config = dict(
    norm='layernorm',
    attn_scale=0.0884,
    schedule='wsd',
)
MLP neurons of a small language model. Each row is named by its layer, matrix (up: input weights; down: output weights) and neuron, and shows model dimensions 0-255. Each number is 128 + 24 x the weight over its row's rms, rounded and kept within 0 to 255. Numbers have three digits each.
Before each neuron's rows, "fires after" lists the tokens most often just before its 100 highest values on Wikipedia text that the model never trained on. A number after a token or word is its count.

fires after: " a" 24, "A" 18, " A" 11, " an" 4, "ul" 4, " to" 4
L5.up253:114110057109083140081134177108125104156132147125129122124120090119088128145120158132133153128121115160179152150116138133126161150120147154146088109122093077132169108106131077103100082143130173154143134163066189127115126100107134117145114079136129085183117147119127093152128155088144141104129153122113106137123114133140172135148146162125144119098137142178169168134111150133137132143103085114092159137129153124124110134120084114117129096147159168147087126116127133119132127157140135105138108108109158110143167129124109093121071143125110155129148154130159122148124116125107133182144130113116117130115131170138146146126140131107144121127119117155114132111137114137151122144123149141137145129103128146117164127114147084117198107111095124163157117081137111131116089083108079
L5.down253:172126165162158109098125130126133149120105146121120137123111151141137155168144124129114122081170098121162133118141131137159118078112150101117070134131138101106139110179097083139113144107120124150060097113122151146173165063109143126169158150144116135116162116140142125095150128159100142133075125090116076120107099107157110140109086110101148131182167126164113130157136092132105112116130127101112115124098104144157115134101116084145100106109165125105112105120142106138099119117081136160175097130122120134080122117148139159101146104137158128153114120120089126136097118127110177139135149121120112119184152143117176166134150118130113137147139152125119127137149107141103120127139145152156120171164147136154078129124170194124108129123142137150152135126099138152127132099112126

fires after: " b" 30, " B" 16, "b" 10, " conf" 5
L2.up418:095113114165156153098131099129141170096124129161152122131095142083081129135102169114109133110134116093103121138104128114151116115127140134131113092153172139133150140175092120133130128154087136102088133113150092103102119181137142163108161123100119084123108158146104121212158105156118147113092114158093128191109154112124164128128142155153122106121135125107151068117135102096145108119134138164130139128171125165145138190148152130102140151114135128112163147109125146142121115145104150103164145102116136140068148130133169075098139131106133147118165096144137109128160107137140115148147149104123155146163125112101158134150151112135110130097139119136107100141122137135136161121100091102123063133100152154087110113118138119121151129140132159134176126093128099105120158130156119
L2.down418:100141121139195168094103132119129106102149137108187141146110109128130121125145150165175138154103138102122129125138166130146095136139129125136128129122110147148115108091100117083132101127097102140109137139123135113157098110101081136149154139107128143116077101123102134100120107100096114106167150114098117158118130126146169159134085125104144154160144130130100147114134126134123139113080128110111121120136151117114085152153103098128148103136130103071156122114113116148073148151165151154160144085108167114154099143141141109115110136098131141119128105130141127144145184167129145146149120141151213119158128103121110088132122143177091131093150126135153129137147115109191092173117103138145124113116175134088085148111121089154135141148152090119097152153135105123108124086113161

fires after: " O" 17, "O" 16, "R" 15, "P" 10, " P" 5, "p" 5
L3.up642:142151093106138129132096118137117143150115086089111145152098103141087197107154176128111097117158139146126129128105125100099134162122151129101157141156131082148180125140101114127150092121093096121138145168157149105151119155138101133089138113091138134129162126124101109145182115120127140164169136136125069181126151110077097109101153127150132082163116173158097102108131155113155140160156170104114148137134156121110114106133127155089115093114123126136154108119111081101117119117118107161111150098119141107116090127096147097146109084141135176130138120140140128133124124081081140176119127135104143166124143126183107116133155104109139128111141138135112150105129101112146135153100133124115106133152125108127180101147110120153146155103157173109146116161106107133158114164105126
L3.down642:179135125096126129147158134134107154139163123105145140128110139099138134153125117079133144135146078139146124133151145141143126135145122069113103126105127143142143145103153139114133128112122094118125170116107173133105069115109136122130109118125112071109125146100153089118164129094118133104124115137091170093150144124115099152108143091124132092099130108129111098144115130168112088222131112193133152122147138134130159145125131151157135145130120126093128166161095107145126115162172169072124090151155130127120086119101117133134152101129113163087149140127096131133123135121166142150144187169133150126141107148128129112113152101130133136116127139116067144118120122100101125175118144094167141113111149138168146147137167110132118150087108127094098126105155129057130121149098104

fires after: " " 19, " in" 18, "200" 9, "201" 7, "199" 6, "196" 5
L3.up290:118151129109147118102118121123158088138128105184161151147162118123112145145093101096107128095155145122095113078136149048133122123116109186127124129142085139129138138108138151136140165100112139104099087151134136130129103109111137099158140115101167125109102140090120102111106141160131114094154096128123143104139119153121120070114122126107145177144147144197108101134121098121111116133084129135097166166182126130067141118114132166138180154141102127153159126136118126137094106138158165152137120098114166129128121138150115164122094075118143137181152153131113123126124140144142154122137128099168118102127128149121156135126135138119166144121097158103151157092097141155115090145089169124140124110102146123101083135126097148102127167130108107128135160144141096160157103116168119
L3.down290:129170110142089120105130132100127127130098112128105168128173128168126103129142101128143119139105089144160118147110169104120118134136102137119165145078105096104126140138141154128132134168096158068126206088136144103137100107118118142157120094144131158142130147153138113114124147116126142082162125095088098138097177149144120135123119133143079122119119148110141129134144128117164179099133137114124120147124140139144153131141150116118103101164142136117148131082146145132116149120160158157155120161148151155171094137091137172137154112155137111069146142088099116104128096117126162121130133094109094100074145110105122121128177103134148127085155108129127131161100092099132134133165086124167093137102133143133128151138132159102111094147147119117078087131209135125107132118116134

fires after: " f" 21, "b" 13, " d" 11, "att" 7, " term" 5, " B" 5
L3.up865:118131128149186082140146141128120158114154132155129079157129145161159168127107166149109078102133122114107143141141137116125108153156174107091075146083133130155107079167106139145125118142100124120146105144128094096132129112125125122145148118151139148114112104124118107112164111140081161126131119131090143118093146127134152084111142144098167093143141109138175083126184111074078110146128109138179143110133167141127163125101101136140166131120143131143145143130133139119116085086108112062137084186095172166156109094120155146107109104115139119109143102129140129107095104093130133148128121123121138109114155119116144115109108174098147146108142121156162147145162094114118133135132114152127095109125151169133116122106161160129136130157161134103140148096107115159093133162118151
L3.down865:119146105128121126139111111106120133170128108158122128146068122163165109114093116149120106130137165128134117112108137110115108135101160126157162097132121107100086132115142137140114097122162174122120111095128089131139103153136154132131161195152125151122106123080133140106089156166119102150140151167149094163160099128149173092151103145165121082133144114132141120154119102110117120146127093147122143126130133145168107137119108165101118152125076074120102132132140090145111129104137138147129126109085147115171166152162129138110143173114124105144133086156100122153142100162135129126076108111102180138108136126099122122146114136116133129190136125155159102180194097131113162153102116116129096101097115079111115132113143126143158121131121172118131149135116103164096139177123163

fires after: "200" 29, "199" 12, "201" 11, "202" 8
L5.up988:129137127173164118125123113134145168100149112132154116116178119132137108116117111094140125123135146116134125135113173150158142131129140152119125143110147186121085133125173108097088146102140132099100128120133152115159133104097143147101145111175177098144113099106128112142136132145113156133164095134129148112094104134093112151105105147170115149154150130091133147086103172145128122133150116160182113140151111132120158100100130105133109150104132114156145120092139156132079092147117158131142134108114117155109123118155120140139098088090136079114148151147105086117145124111120161122102092136162146140127096114147174082171135093087097163097131095157133170118132151075124169130158125142161093112090180104165112120082158132130125164100129091110113113135174089122140123123147142
L5.down988:155093137112133155145126094100108094122158131074153121127140139124104106107134114134136122118127098114095118093149152144131130147110161121097123138109108107150145117154158143122171176143120158115111123094185109135150105146151144130157108128134117163107133136112137143178115114104127151129100141150094101130128144122159129113110091130094118138104125136150105156145145176122158180168108131159127121130118103133104127103152088165096115097136108158141167069171112115160131138120142143109164121132136122125176107165166102114126147114110131063064125101147129122093219138138163144106122146124121122089106142126139146112146127139112135102125175126123128157179110162143117077130122153104133081110082119087100103084147145143130135142105160126132134125155121129125123159170131091

fires after: " S" 19, " C" 14, " s" 10, " D" 9, " d" 7
L2.up50:104142102135160177152147125132093092175085102200093176130131081160140139094152152102092094107142154176189166124154151145121117123103144138156114126114167121154142165109115134149141106144131135138154111123139126136129149152136165138116112133152084111118082153112082143130142142184141117140126121107092123108166116139135137132115146047166135127120130087121143128152161131131131116171124134124142154127144124148130125110147148112103138141140120132144079124109109163172117114121110117171113162109115122124131106143122112110117148081111125118092123116109142105109117150090108081123119115110139139093116162158136123150164109115077107123148165118122125157157135117100100156127125131205138145121093116133121119138138071137120104153090143105135094103125112091134134143114103151
L2.down50:102144126118156121121144130148114095130121165124125105126116106163131194116136093102123162173216137145137134120120117149164106138145107133118104157117121143142115181125128108179140140086158095139151127080135130116109152123133100114132109155136127087118128126131097157146140117181135132120118117119098105106139158122114145094168125118149110103129124119149115163123087155115108128147112117163108179146090145097088136105114147141140133108115103082114147147137137128101117108118140170185122148161123127177097173145114122098083110127108156141089135133126129125161111121132148147114098098126148158125133118174112120111125079153069136117120104113114159050140094109091124067123124160105160160146115100095130126162088108137122114137143148157122142145158094143116113135124145140

fires after: "M" 16, "B" 12, "A" 12, "P" 9, "W" 7, "R" 6
L4.up699:135154113131132117157151120118115132103149122103169110192123130145136164131140107089189127129096078166160103110122127136149120120125114079118194099152147082154124098111163129105122101138079150155177109122122164140134139125119116160151099129099143116113111130127133140129160095134101156096120152147161131158119108109115110121145176115125133145120139137109136129130179101096157134155148136118167125087128171145134119140115129154127103095134164153135129165135110093101162110144120084110112115138115135126106154150136114145100155159173122129118116142144066085129137100113077125130136085134085118110130113149117119129088173170149091159133138117133141138114103123106142128114129114135062138103112116135123147157154119072125116149071185162144138088147129125126117090127135123
L4.down699:157121093162101104126138135100126134144128103153143149127127121119135141125126108109127149154138111127125116155138143118147176109134102115145121129139113136158123150106106112076074145109122159100167126123138148090122107162075140092124099125127137153133131116139155104137146116090148113136156145118178131135124096131070089134135102147141130197110103144121115165125070099103124089125137140180169110117172136141162112114157132135184159133107120151054107159127115108126111133115124103131130154137130158145115117133087146153111153088147175117107128122148117080098085162074133186169128125119104117152138079146139142104115153119129101131141083123134108120148129156115135108121079148137074113114156177166130134154151138139145140124124122144115133145155154115183150103120155143

fires after: " (" 35, " re" 9, " was" 8, " ob" 5, " ab" 5, "P" 4
L3.up272:113094139155133126112076138126131123122099106170120129133123172116093116129087138089148148100120126148101143123125104099110143129126139133143112155121133131080123150108119104093122142139156101131136136109167072086147144116174126096142102129081145096074150146130143147158097118116149182145139150125133169155105098111110133139127131148161134121104122122126151130152104074100141099127143116129150130101149123127085132160101135158111088168102142136167164141165169087125161126145151129112111104164128072122141092142131165146135139111132147150140156164092138146111136152116115100108139099127166116132169133172105108136113117101149109184118161149121121124094136137147118154127141153148081100099110118109098124106125119097116139142177103110117140161137161182199114090117149156
L3.down272:146095138131104130136123154125124131101145133137122135149131081139114127122160073097153119123104096075125123147125127080103119125147164082085200146109097109079113103133132137106134179117118128118144106104118085159158139178132143107096155150096116119132103131110138146112152081128146144113105102162079098129129145122151165187118100111111105116136152163102121126134143135141131141129122159116120154136106118123107141169160106116096124109168129154114125142170130123105132105143092118138111135122127136073144095170121142169151151170163109117128169115109151072108159164134180150089105145126102105151125114117108109165103172132112153138118150149116129123113193129120117120156096148137097111095118158139152115163151126137154145148137146128159137083127112138146093114104144154

fires after: " A" 17, " ar" 10, " Ar" 10, " a" 9, " The" 7
L4.up443:112138137103121127119101167155145117137125135136116138135129072143165129097153105125153131132122080130111153063150083119138138120095133160103157169140100097120120066137158092146154123117135147146109132147128142127131079126130118145156140114128166145156102152139111097130142134104130162137124129135163154127098118139136138182152124092166113175101131123123154088136144123107078132094102130130117110133093140131162115144174151086119112109121158135099064183157129153102139135149129154110158159096108133122142106168129149115083099117130115149116096147164117165135125100114118143148169116097112140139126126169125104127131125117123193114115160126145125157141109154079106137171152092116156139127107101136147143130119129079177167119142135141115115070183163117120113101107112126
L4.down443:114119153095090168141119155116153153133117129110130145086076129096130118111106168115114151150130126121139107113122175119172152069118111113102126126157102137137145155129083137149141144149128140120123153094141135079157135129128149119156095132146152083126138154138135144076151114185114166142144132098118136108178085123182099116111129155083139120116087145162109143099108122103148125113117117146135150111124124143137106142179132168127065149131122112097131122122152106129132110126161124103166176106089095115087154151132111104082157138124157117104109132134132145127106123119154143129135136098145156118152144112157099101113122128120120146148124140123112103148158146114138151146109114138054119119169140104147111148163159156165128137118117131134131107163086184086156117103194108

fires after: "A" 21, " A" 16, "J" 13, "-A" 5, " J" 5, " Ar" 5
L4.up966:115167091128135112149101117090130137155118125105131125153114135111114138134133131171087120115130126155122108071095118123114127151111141167152134140146122121115143075103117066138112119168123141121177143177130129120135097141146151160123128145114148106171166117109134137121115144177119167126154168146114146141152130124126184125126142075105089159175119109113163052124143141150109134092108154144136065106147123101099111125189169126147123083123150136144132111111099129110120093124147127103129098149130138114127162175132104110139125119169102130097127111120150119194124127093073130109126099101120117093117128150140147115124121156076113117112130122137130110113153084127163137153138134117154106166134142123101123104173155125167125132110161179147143128146131111110091130081150137
L4.down966:158134131155109124127097094109115096164173102100107111121122159145119114101161118138145124123107149135140132129127162153073129123111124133117113112138100103147062135179139095184116097146129154147086106148112149088143144131119070092122161189128158090108122095117118090109146145113152113162092110135135104119103087171126122108145127086131156176163150124103128171127137157128146115138144127125137150103147138138182170113090133133133192123129128119118143143134152117129115165121142122153167132123106104142095123109130100100115128125081139144107102098132110105125114111123081114137099145121157133130125145114161142131118088133155095120129139129115123122123131086118106106116141143132099127139195120158118121121092164132134126054159149180169135142163103168136155125145163120

fires after: " E" 18, " G" 17, " S" 8, " g" 8
L3.up485:158164149114133136100125127117098160087131155123126109113126148148127145145139141126109152165127149101130145120123118175139131133120110125125157105162137108137114098133095124150160174107124131167138137094146138082133140143144107123105131129135121149131142146052094087111139109173117084158135114126093140110151106099139120153123153100121135102152129126110133144145117121122124079105157172138135110141084113149095106091173136126119067111133129146106133138135098118125151129135115095136122143136122166098102152170191122116070173148110097124160168164075139131125128125068106150162130124138166119166141141154134144144124106188085138133143083160124139078096102105131130102109130113137112123135127107096166150149110137136098110118116115086111120139161174157155076132111136168
L3.down485:188127165134077092144132109127134145172128121109125143162204169146144129125125161098121162120124119124151121116140111119108113106091123075109132137115116123116152164131110096139136119151107155160113117125144148134134104100132123100131148105097122113121131125152108166111071121123151157182150108112172117119111149133093088113133141098132131105149157112131108126092120098144121098107130114174117124111125149112150121107139143128108118115146114137129118137139103088167096129094136185133141126138124126092069124097149142131119145170149112106124117131137102138135150145102095089108065128107144128112097122116159134093136171084143171153127106114139119115150109113118152169136158182147135138137133080130184080132165167161149155146154125136179129110159174159099101137132126096

fires after: " O" 25, "O" 8, "ebsite" 6, " o" 5, "he" 5, "U" 5
L4.up83:129143173106138121166118128106148165130114099144107166131109167127107146105119128159129147116090132099157111134135104111092113162098148136164169144111160101154097097166131109123114114093143098149148100154107148078110118110107096102141094112091135144136156126108117099139198180146123132127194111126132099113107150086144141162107121122149111082121099148169120162130150143118134099111131108100168133126094152118149113152082120144147115104109116112136103118094116114160122146148111149113110140141098142093110104108098141114122151113110144178153124164105147152122132119116092178142145081087136112123114118167143120102145114119163164122122104163140167134103110129139124155146105139097091141114151150116168142146112085097121168121138083123186092140137112123165140114132100102
L4.down83:102161107105126150122153126118128130160148125114160149144121124166136163116106139123111163115164134127142120112120124146110151116158113138132094125119115122146174140139107107100094110151124127139159158109170155164139103121091177137100104114162128121092153109136122096135118117120134136097168101172125140125123119171132103147127106154095098145090143098138087106097116157095112143150160101148140149110169111136110081130113126112117143131123138148106096138132061148127061149144069135091151119128148147122124146118142129131147148119161088125154152123143139123189078164104098179103090110133139140134134127117134111166132143137107081112138119141113108148161052167128137178103140135116134104097119123184122106158173106140167104085133134139119125093135081125097133115157130146

fires after: " M" 16, " C" 15, "P" 9, " Sp" 6, "oy" 6, " A" 6
L2.up271:146112155139122136112117143147136149148124138153092129157140116105131121088109105092142115135133130152131127113115136066138110147114118167139146136130115158160182140105124099168139110182099106151120117124138117156155162151123177137094101139126089157149135170133104144114125152170140108119124152149120166106159109104142167103107112138120125157144118177102140167097129083116130125087123093172151107113162127129144142131142131062102121063110201114121134125140109141119137097136140097101119096112083121154119138143134118144120146115158127113113070128160099115127103124097151195140107146102083124135178139163096145127108106136128128138088153100123138146150120112101175099161150113106142132144140120124118156098163095101094118144107161117151128139101121168126102136111116084
L2.down271:145132098113122100093121097123126088118096127091142114124084097140114168142169110104166173158114124068139112111166169153140144098123128140128150141140103117116145152133139122112126092122125109116162102131117124095161113115168146143140114129105115122106114089157141128116106103086090103135171153084135118104117176159133134124125109149141160156124101160115139151127124097120131138167104171116145106129109163141125177136161135125127113117155096112173162114132130118119084158156190096100138117159126142109082149156121136108154164135133145131101119149159091118125117125155139129107119122127127118163145150104128129105146128134102160167171138093103101082137122120061130117140158149171120128093161141121141164128118146147105147129126143114092105076117170094119164161137140060

fires after: " P" 16, " D" 11, " O" 9, " L" 7, " p" 6, "D" 5
L2.up671:117112133119095154118127118140098153111157139102159091080117100136128088145129109144163122132143110106082166100122140129090173121125140129103134088131158100114148118157151111143148156157131136111126151150132126127143134145110126123156122145162139161121159127157106143123158155112134123099076128119116144150122194095124099127165106089152146143132088166153165113133155113094101143110140144145081146148166167138121101135159116116141129128095115109145068142122169082133097096160144134112145126088126129100120158152134074167097127145159136114144108109158141125116088123135125145166104157113132144125141127128139113133093160140115119156101071145109088111118149132156118124131114099134116138127123139109093134160153043074123108142152142149115122119152090132156126151097173190
L2.down671:143168112147117115088144107125116114089146135075106147112137145121141120133165128143126100114184172089096176124095129120109164150147161128141103134126164135136171121146134143120144136188118141117141110101122142145130138142124119181141120137103134115136190101120124119122137153166133151142141150178095108127109129105132092144129120089113113154118122096100089133080114129134137143168124159141122106134127101137137080133084194126137096143114182101072116119115170128140114161143156079101144108139072143143131155121116107100123146105126133123144132109158103132106087164156178121115125065100130142097092107126127116153102140140122141182096088122126125130117125127134150098124089127097097121163149109148116119141094126125113144128154176122150130112146136151106113154120114179

fires after: " w" 22, " p" 18, "at" 10, " c" 8, " P" 4
L2.up899:146053127107122147120133134091113094163139138150122111151117124100153071152116137123140131202126115139128155143112087138136149124142131122133150151095137097114138153128131097186153106059131118110104146100108162111141147136168078108173106114098129122163124101139133169134138119136134104149160178151134140138168159130101162115122132134102142141121153115143105130115097111160149145145116123147091098147196127115131147105126184110125099085098128125103153106127136135108079132146116121170117111112099124160154127164110122155142158150087117096157132153132136153106140080112119055113140154126168123120152117099147150091117095180110089126112137107104128118130104132146127103145141110149137140126101148135134127092143131148138143117120106134139171108161121102136102163155156117
L2.down899:110136138146124135134162101126132063131139139139126137113107146144123144129145118127129112128126167145095202147122106143225145150141080126121104098159155135164111106100180130147133129178132135155097086152103084125091157145117083110102158145116154084123160114089116148121150157127120115107154135113155134157139150094106130128135148157170114175110116146119151145086151112122118137135126151160131140121134154128128115089116107108128104142147108117163149138133162106120127113153141134106134095105094118167130162107149133075157136096133124147082095122154116122150170164163153129161173109136103108092145103172082133127131127097122122126133114143098120088110112124146158131084131147112149163126122183145118110097106117092111102126123139120111101087110154130106115148096126121

fires after: " O" 22, "O" 12, "im" 9, "R" 9, " Le" 7, "E" 7
L3.up966:163160086101107133115124153106118137142116112137098186104136131130089156088117151120168127117133107157119099099125126136130149155153130095134142097124214128145108122141144175161121093135146186121166131127115138131120159117119087147172093141099160144127157070159125115124140107117158120081110142102156081111130127116091152091132168137113109104108182119149129145094102160138114101125128143119134162121142150153134073116115140154148133124115149117135130110082106140086139135147137118143115174100107092122113164155137133107108121158131156126145137112118129122117083099139070168102151086097085132158080111126151109135181130132102160110116106115162119168109146129139135142136092134120128165121120104095156139146126126101139119145103128110137113131117110164133088098104147133
L3.down966:102147113130145148138146182159166138138157106117147171150155137129096129080132112115149137121127149122159087111158151127120164098131142088107154092153101145122131132103090141107138148129119134152153086169124145119115125146096145106115123114087115158112119064140137121174182073095119109065119093126156142155118154126101156167100141122110100106095107155120135114126145129112108110175143099173119144120097100119107108141149122191121131087147102115116117153134131129151078130094120120115151096156151149089118128139121149139125090150159141095107116134141167098143110077118148144149116105103125131115125120120113153114118126086129136153139113143150099095126133119152145145166109157136098138074107139191149104149158147158113114138163143117145109119167131119130123103149157178

fires after: " Th" 16, " The" 11, " one" 8, " f" 7, " th" 6, " sc" 6
L5.up624:109120110144113156151148124125152133133135145170139127142135093135128116113125082143123134119104096125162135121119120115146137152070164097101156116127113105149125133139137116166095086150146178130141132165100141107117119132148161170122187121147158134109128100118172099133120124147129131141111099172143119139130173125127115151174114095125131133129103099102169087133109125177061065091119102142162169129119129120142078096143141153130170144142150131101115159158139152107097111090106119126120114132137117106112119136161152155122105135090128138206071130097093161167145127137081128098105154122142087109137115102131144112158134118134115135119154143182126146130150169090094147120158142105088106137162156110121125108125127156086124135153124122122132140119134114133075123167117110
L5.down624:127172137139072125125162137127116119125139135145091095158101095083147132127110164089139133143139128109107128093145135148191121154160104153138103162149105115133145152140128118157121086114080096102108118133155140179147150142125133125079099142088136132148112142115146112107161149112178146148134109118155102119090063139088116106121151107075111135115100182121094083123101122132144076142116120075114135132088123141169131137142137131138107109138155160135121164099147093091161094143113149125175122119131140135126147129130126129142174143137114096139130158131175122183148119124136139093135125142133118178127120173125101094141161126160136114146106140114136130141164162132138117131128172087143085117127136111120146126155128166151162098079163122137137134125132094123119121088159116

fires after: "," 29, " to" 18, " b" 5, " re" 4, " (" 4, " " 4
L3.up492:085084133129160106132082102122103096106099131134096099119117154148170154159098119111146124131126146150095134151122104123154159151135122118162102153175117185082096123149131098144133115147088071181093132121135099157097105109201165170111133122129090134117153147106126116091128132110127125111140114152142108074088112160117109109149164138086129133100115131116155095164131093139144118127147145116097098122126137124105131136122157139165081161116150153156120094124135095094137129111148145108125163149131116188088135120160155147126133128118118113114122144087150117125144092139143111109182089094150153127135148160103147156146139181116126127122149147113098122077091130114157150117128103150131118166118126131118170113134100105115182146132120094155120131137128123124123162131130129
L3.down492:125131083086090140189130119141140090125136124128141153122121149095157074122196183131132115126113080132119134148111143086077131112163156121125155112114104117123121115134161101140185141146136142129109122146191118121108099185125077128132161117100116134125097106105144151082136108108104110145117136119164109163155123148134181160140122098099129104130175103126136136111124145149088088141162139147123153130124147128133132135117084106135084039154114148137114085120107137139136127131104140121137075148085150118118139130086132133101164111114123142100100168146151125103123135117126166149122119158115117125106114163122116131138172095118142140134128166152121136137107117113128132166093140164122164102154132126130136125127126151097075126108135166123146127138158110129159158142142140

fires after: " D" 23, " d" 17, "D" 8, "d" 7, "oy" 5
L3.up407:152102113121105138098145124118153159171133117113155138114136098132153136155133119160123114138113076119124127130121083102108127105104146086098129124184131106209162106110156142146141100127148152164157118146143105141136144165159170139133120139108142144127157138091101109134148128110129127103142131156143149146110107146103113134135142131126134102161111132081133142173116113143148099125130116086123127149116124162151120118171161097141138119102151128148097095112172129103117111123123133079077091075129119119107160147122101148176122127106127132144166147162102138089103142120116129100157126216121156136141139151144090150102117118116147137100088143097102125151082168112175127130094123116139157127115082115127152083140120102177130110109107084140144149130092126132114161095143167
L3.down407:098160128109107132100130126140123133178140103105111125141089128130113097109125158127116134162138114128149104116171144130113143149166118135137094109141078138133120141130165141128100149090126143121137145114120104131166166134140135129152109081106112105105155095123093133159129094101096137105157171111138125078124143119115114153123101102139101142135092138138090133104130107129103159153141085128110163160151138163157091096109136130120085121127085161110104144157146117138105115129181096119126155114126143123145151136109115134088102124107152070158166154141104112118153153129152120073141109129131145151138159127127121137122095098135151213135113147189108137147093131101110131157062103193148137144105115147146144118125127079140192134137143131159090126160118129105118141164158136

fires after: " G" 21, " m" 8, " C" 7, " g" 7, " N" 6, "as" 6
L4.up2:166127142154188147140152115156121156099168113150133160163136093129130135166149136116128133120105117109117125146105142114079145105148118139104153097176135131098146075122130142113159158114137096168102119134125072063123072119174119135106133108150129141166139171108124115131096114133133124139144112095123118116144078127108129138108152073143133156136134136160157165095096101156131107106129169114134117129138119098104090137191108127131126114163119110176160141158138104104099129131158114139112105136132084117096131121135143125087125101131065117137120172099129123143142141118134146141138169105159144142129151126107195095116120146073164113118123106109113121155101127130117124136118156150110093146187157125142097153094131142160137138128114154124136121125068154103119112118124142
L4.down2:150154141124161123126134133122127117148122144114100105130130119139131158088163137138059120059153070113147133110101125120114101140141135094141158107106137112111098123109103155113153140135144124160142109127141125138125096151164117092125120156086158149158126152099123135139119146142110129127144113106109134183096105117122131132124100122143095118142103118140143146135110106147166088106192148116141113088149137094103106148146125084157154156111116116132151101157138137142151114124125103107135153136163102144109114139130115112104151116164109100151172092127110093139129116124151152179110110108150119126125143172196166156141098122098097155114044126128151141142133181153158086125117099130154152162144133091091115130152158193166113131136146110110124111110119181139112110097150123

fires after: " p" 12, "S" 11, " sc" 10, " t" 6, "at" 6, " sp" 5
L5.up803:137134103157082132135129123118148133078146140124143105141105124130148134157149117126115133125088085162108138101093126096174138142117139096161130135082110164117119105139140115176130101076110129128134151135118128165100152137134134148095113130143077128150131113152156092149133141150152148098124159135143145170122116142138146110118118144088130094110171105063063110161116113143114107113137150137113163129129123142152132099151126103086143064080140119132135148137150109150111146104111133100136098142095102145190169114132148148169084088131092125149152181179098117075111102114098142141142154139125114174135147141132104133132136110134109122134151119127114135149102113157147071121094129089162133178141120169120122109142103152127160105135139117127119161135147117144130110097177140
L5.down803:153081084120133169163121106111156122144128108118158103168154119091094108119100118108109181119190147125082146108125114138150145157179140158109126136122173140157101133142146156109123107145127129141137136086095119103158102140091102127108160117108118125111119145155112167140108132113135126139145142109173125123117081165148141074144128136126109126169169121124051100106082139116131129144138121090113136149145124149133112109158110152134143154162134102176154113157119179115162131149102132121123140142139124119143180107084159119105167138124101132146120147175111119126154116149160100098087123107126091117133133108146133127133136135098097107128115113115172113164132127132115132121152146138121109128096161132146080127140115095126145093150069123121123081102137167125146164116157075

fires after: " J" 28, "J" 19, " the" 7, " Sant" 6, "ac" 4, " A" 4
L4.up1014:137153131137121149163142132095098131128120179116153154129115112154116110134123103103140116101140118137113111067105107094115103131099121168122141128116160128121153145142107150090093143150111116146144136120141115118178100114138175155147155133160118109153126134129137179147155088113110118136111163152126122133157145107133125157134153070082172175149105110129110122122158127115142116163099144153105073068140163160118061145145126100061119112116111167092111158136159137095150133134124162183122053137127111163131101164132142129126110116144107131138084138135141092149124145101145114092142113133140108119138131137123118113151138150135098148142133136089151177125164121116139113107120126122080175155165081110143130118173140156149121103096121121122097128132126100098115161146146118
L4.down1014:152095078154146128122098137128165126154099099157151091133152152081092108126097131158122135123125132119090088150153154084170154130145146134116098112160125135121152119067136097127127094121158101111138161172146114139142142132108100142184120163089172104099136133119109169106086151105114118144170116099130154083142142175138166130133119153108144125149141152149118094097095102145113068112103144119141164109119141070124157148137148130153140155145120119125114140099101103113123169168149143070120140115149151086121136135129120140121124139132133100099130124154149124127145160138102104134095121154140133120134133101119159149094131100108150152155114132107122132141156115137130098137157081119157122134162137133114130105131100143098130131151184154103193111164107149146137093085096113

fires after: "," 27, " to" 11, " m" 7, " in" 5, " (" 5, " p" 5
L3.up321:118174090121077175129088137139100140135109167117107115133094148123113122127096114100151097117124150163115116095143103089151151149133110130127108169150101158079148136182135124159187143115109124138125124116165110144152113123190151146125136137128117137089154131109118087122138132108086089145106150102138171106160150155120144125092102174153099158129133127135119137168144120121131139166124165127116084138153167167129132145108112124106122149097128112102110082099148136086156113096153163113121113154125101140084111167132114099101138112135118071081122137107175109090140118119169127127107102078132139156149106084134143127087117120117135156096174163098105148126148116174136133149114134113150137145105126111145134101130093113131126122128118090174153125135127155155120148127130147
L3.down321:092131098116132138146101097117079128106156161128166091129072130112127087140136095107099085157146085100155078124127134119099142131111166095125146140079115150146143155128147173098155131116165103142078149136112131129160103110133121139101137147111164152123147115144167163135118070139090135150107132149162127149154133115106138146129135105108148080145165151217109092122171093143156118112104139107122100168090151091119080176119167118112104130123121132164101104151135140121138161116125156134141078136113125144125121145127136126160126095121128075134118145105125126108139103092143158169153131145151123133126150170129126146140158124154147130097143159133122139122144128120127099100147135087139077134191142115165128145107108118119108159138141141117124112124131105091133124115126131

fires after: " A" 19, " Sant" 14, " S" 9, " C" 8, " R" 7, "A" 6
L2.up892:143133106148142165128147104108104155160129150142088128129093117161115146106181139129113121110154116138110149124137156101146135138169152176152118094109113131143119146123088112121102130137141125126147133153103113114142143124075177129114124143111113098120092134145074113156173079133108182139159135121183111137145134150121144112116146138129131143152151080082159136130113110110094100114105115120138112108107126140106100128167109113138110113112121144147111118121107149106118135136087096111121120143136114154049121123119166119127115092181181122137086136120194145134116116129098140101137132116119153152170137143116154151168164095097076144068163159138121124163159125084142129112144136122145124148165119135163151145162120155115095108118127170092121107121161128164109090112108098
L2.down892:149140139114120151118116174130167131148137173082150119131124149127101068120112121123135088147114155139148168161147148174116145102129130142141182119130148131092088127150123150150095102151163134131097110118118132103122129143162103147135152137106132119129126134128159113117140140127105104164117148105105146109114141106156097149116126135144125154108108141130141150159158138121153118107113116111151141150130118087139178107118160102126201143114135135083089114124114125142142143158131110159125131143137147155097155144107112090084143112109101156127087128072105114141128159084117143116205137166157139111163142121139119099094099153139114116111111148114114085143091121146145127101136120106171073155126152159140157064091112121140157121143134147100151061132101127091096111138086100